Weights of a small transformer language model.
Training: a variant of Adam for these matrices, 841M tokens, 17259 steps.
MLP neurons of a small language model. Each row is named by its layer, matrix (up: input weights) and neuron, and shows model dimensions 176-431. Each number is 128 + 24 x the weight over its row's rms, rounded and kept within 0 to 255. Numbers have three digits each.
After each neuron's rows, "fires on" lists the tokens most often at its 100 highest values on Wikipedia text that the model never trained on. A number after a token or word is its count.

L6.up2001:128110150136081166137123127101119130113137149117151134145135127191143110088128102066116101126115124145139108103112109141117149117114123115163099095084077117132120125118126135128121133149152120140124146156109096141121103126154122150107148148085083108145135149105099153113169154121119156105143150148140080152132134112140136124143128157083172111126077124170123145136126143144140129142110122111127127131108111100153151119151144113104148128159157143126126131147149151102158130135121165145142120138158075116102088126119115135097090102132144118122134133089139145122141108083111150192105103098147157139139143112130142137179182096117146079176150128088125125092134137136136125128109142158154116108129151119150122132129165127128145114133132155102115146155099154097160164121143157
fires on: "-" 24, "id" 14, "ill" 5, "u" 5, "ley" 4

L3.up581:079139140108119105140119129118119131128167124130091148142104118124086128118140108113151120127170154102135088113151135118128132169158125145119141136131142119123108127082156139121145149132102089167140093170178112109081104158137116119069154118131163146106158141112113092092138116131140154118137196112130120138092149103133186141131113102150171108106099125098144077117102112102142125078096128173113130143143125128104156164101136124136119103106093114120150145099155147090146112126126078146139167112102134127085145144092121119150137117139119161144135084126125133140178149123100112127125123151159115161114114116127104143146149136107151131174115175177057159138120162171148116130117096096119107134165172109127112129076166088138187095133165134106099107142115106118155111095160119
fires on: " not" 18, " un" 17, " most" 6, "ically" 5, " much" 4

L3.up1862:130125153132134115123140133119147116131125144105127140142039102149114116165124132111126145141140149143128111129181120131110114136139140134157150142108139106097148082107150133126118110091094132155130088101102103168101121114090108108164109120123121152144108117107146130142174114109098146127105089139145095107177114115118108110112112122140108083138139128116101090137092104118107130097127136171123122144116111104116111142095138108129124126188116093118168126114135123080095106145159096097133106117142125185187108109118138133140100156128124094111151110122114179122126124141182126127144174077081127153132127077116141077163132125108101143116123114074133084085116147136113142137144109126105145141191123149123148131126164129115127124126096090132122118132093159131095150071133132
fires on: "un" 21, "ow" 11, "in" 11, "ault" 9, " writing" 5

L3.up556:118147104147201133161127137154117174143094134113131148090154101145146158111141123150142110142080153109139094134167099141129150127140149165129140127164103135091170131135156121141155143174131172124154106110108156109119145154118142126143147116130159128106115145115141127127129090128149144103147160111158133142141148117138145163113138152142116091233129131125099113118158101154112091147144143182154157135098149120157146113125128104102105171093123147137118099105136124188156135131193180139136120169115125152126153112153157183174141123120113134136149127173159186132150126133150128152102140084096117146124094141116144114165130161160148095144147113195122138146105127145115138103149146123140140113106130126142120106129144129145116131103118130157125161119157179126127132139113162
fires on: " $" 39, " child" 9, " reduc" 6, " title" 6, "ote" 4

L6.up188:126139145130138124158145112105097155098110112093135137079127110128123109128134090119086105149121126114165088116112137173100149144143129112151089105096116114150105134096132149154135160094126111124091108135142105146130153163173147132088175119174101139134118116115102144099132153120123107148126170121152150112128127096114136157176123138135133128110135144124133123137179127129123155158120108155160116119092096109110116151184068090113125114173089166104127132125167177097147137094097146121145104132079107110087148150091105163125181115149115139139148133111122144127141105160111159132139131132114143145126130124114141095157124157114098133176120100099146110137130122133117116120160154111127131142152141155130129118147132121160142103127106142141093115084127132149142096129164133
fires on: "ac" 15, " After" 14, "ck" 7, " K" 7, "0" 7, "er" 6

L3.up200:110127140129159120105164117144144137143113117141130128131099139108107132088143134111115110120141127141154108126112124110159122092120159126105152128117107106150166135127135154077135012171148127100131118109159150148165131119120121161107124153163121162134142129122104170094109116127140117158141119098109129104128126146168146124158142105143134141132145134167138108140149133120152153105149143118140140048116138104091103170143096127141102123087113120131121140117155134146137133148144143155112090119112108088112164118161154164147141093122162120153154124135123082158117143187139106119181129148131128114109122135116126129133077104143075205112127111168122059163115137147145104149151111098136112176113120141085154126127123143187151114141101088157167122172134121125127173132118132
fires on: " | −" 22, "und" 10, "for" 6, "a R" 5, " collabor" 5, "ina" 4

L3.up1519:111137145115249141129110141161102141137093128139103161099151141131138120120124143147141097128125070149144169106104137113128110105154179156127126106146122139119139130129160187084157154179145120144116097112141143137145136141138122141102128150167120146134105145150125127139104128137150106130144133123125166105128137120123138125150130141121119131087114179144092146140106101126161131141151164090140165122117136140101116148153118150099135168125129182146123114126140103162167150110162138098091120151142185121143131121158102186160139115121123156164116143134173119177141135128109127112147110108163117114120133105143115155130099115130126175111112124114109089180110089131137131095128071130140133129097140126141154128139135127126149096129112149190120138150134106131134102114125119
fires on: "d" 23, " cover" 12, " where" 9, "0" 8

L3.up534:106137127098180115179136100099135152129143131071137144126151124133121120107124127100129150144178111150102106139108142119143124119149116155106147165114179120112141103118142139140132050160114128129153110109141139167109119116146124146119135129116121117138086103133152129199129114108095075162087125152100096096159134097159100128121127163161121081153061147106110099108112078161117142127115149161094159092145105137146160130145102117151128120122117166099111131128127083123109130120125111128082105134155115144140162111125105160122149105086164146128137129123152119137161135116158113086092166141154165134097146164131109107144125113149084172115130127042149074169135117105131120134123117135112126095145154155131153142137124124121112119148096126137120093142120102117130137116145121
fires on: "ow" 19, " un" 16, "as" 11, " light" 4, " Silver" 4

L3.up1816:146130119165064103124147119129162111108157145114143131112148115138121049133098139099118097117144107095121146131127114147128122174157139157130163141103136125155124179130140150134110162155131112119113127175155077088154123149137075123120122123110120150142117165149115119135156102121125136158131116118136128125132109154110154131150065110154137145110151151097188096139088129104170139152134135086085128169115087137183083106092115130118162126115132090141111144125124126096101100103042141143141147134113134135166096131127091145121112131132113152163119123121137120151142122144099110102125130149136156148158101132117152118118123110092142140072145157181075123160146097137163106160159108105137139146124114118158159109101141174116154122143166152115128092139117144148111134144149156
fires on: "in" 24, " Sin" 12, " both" 8, "art" 4, "ann" 4

L3.up145:124120128120092152098110096116131139137146111137105129136213158099130152106093138154133109110077147106161130125098181133100124069101100131160089120161084138109151132111125144134127183114160117135143147088141128165121112129149137119094144165108142136122138122154113144098153144129150152149132125140115162114113126159135132135171150070136113146136132103132173140119132154138112133133154149134167108129109173127109134151120097160132120138088129124134114109123139152151148145133123134161113153139117130117098148142125108087140136132099075116112098120138109102097113144099104115118079060102215124094104112154139130150102126153133124116133096121104112109141151154110125128127102116134154084114109109093114117125109133097096126104117161122113121163174111120152143105131136096
fires on: " | " 16, "und" 15, "ontin" 6, " raised" 5, "pp" 4, " its" 4

L6.up913:092169143123136143103122142140117157126172158130115173122135103156123112137178091107140177093112137087118110175090134114109077156122113141155082181136145124131111132084153068155110137095096120134131150135115150136136083149176156135156127187115133116130093102118098131102080102147129114075125136105144150108115138113106139109150124104133185141134135141134158168137129121165134148173111088100092178159124119137088095124161134123129155147171116137125160161133110105142125086110116117127144137157147140123153122126114138176103123159163145172112114145147102158106099141156129124132094096157105134120151129134149146135112085108138124158162104102148102118145139086156099086116099182102178142147115129060139137134119110086125120093139127098117125118154113103111153115145128130
fires on: "ol" 12, "ent" 10, "our" 8, "om" 7, "al" 7, "ant" 6

L3.up456:142147113117166117103154110125158129154141111111159096132058093132112112149124129123119139129155153127128152104174136135109132124101138126136151115140135118077113145095108139179127110129103159157130109100120100166111143129121151107121118110136132164118127135106148109122138136101114107161133118116141115143129128156100135111159154151114112084142150142138071115097137120154118124117139135188105113175134132132146129173129147108153124092126122115108137115123168134106133138139167156094175137176144120149184098100141126071188094151125147091076159098122131153114132126114111125120123135101135145115143117120129160109133131160155120146131119087104156123113104128135130157135088139113114123067173128134148136185136162107104087133119092080172118142147100147085103086120117124
fires on: "ig" 19, "az" 15, "ow" 7, " kg" 5, "í" 4, "val" 4

L3.up96:132124091132000122158114116116116122146127123113131129149145129146123047128129105130130127148136127150098106148115154149103120174143109150146135114124142129136142154136153134161159174078126130115089110127142113132130117129123144111138160067104131141152159131133115147139152156092144129149122136104115125148126110114095130103116094116143134130091150127133167109114083157118140139114096134121129123169135132125139118121124139140153163125155121105107119115126131142100083168126075118115160161142133130153117118166100120116133128141115103102114101121132117112136120126139077140109081113087115130158142180130144139117114114074115176141132101144107144121083119170122144122133108126144136121105139152101122119068122110086116130142143141126079139135134105120147128099128151115
fires on: ", " 45, " be" 11, " named" 9, " immediately" 4, "ed," 4, " em" 4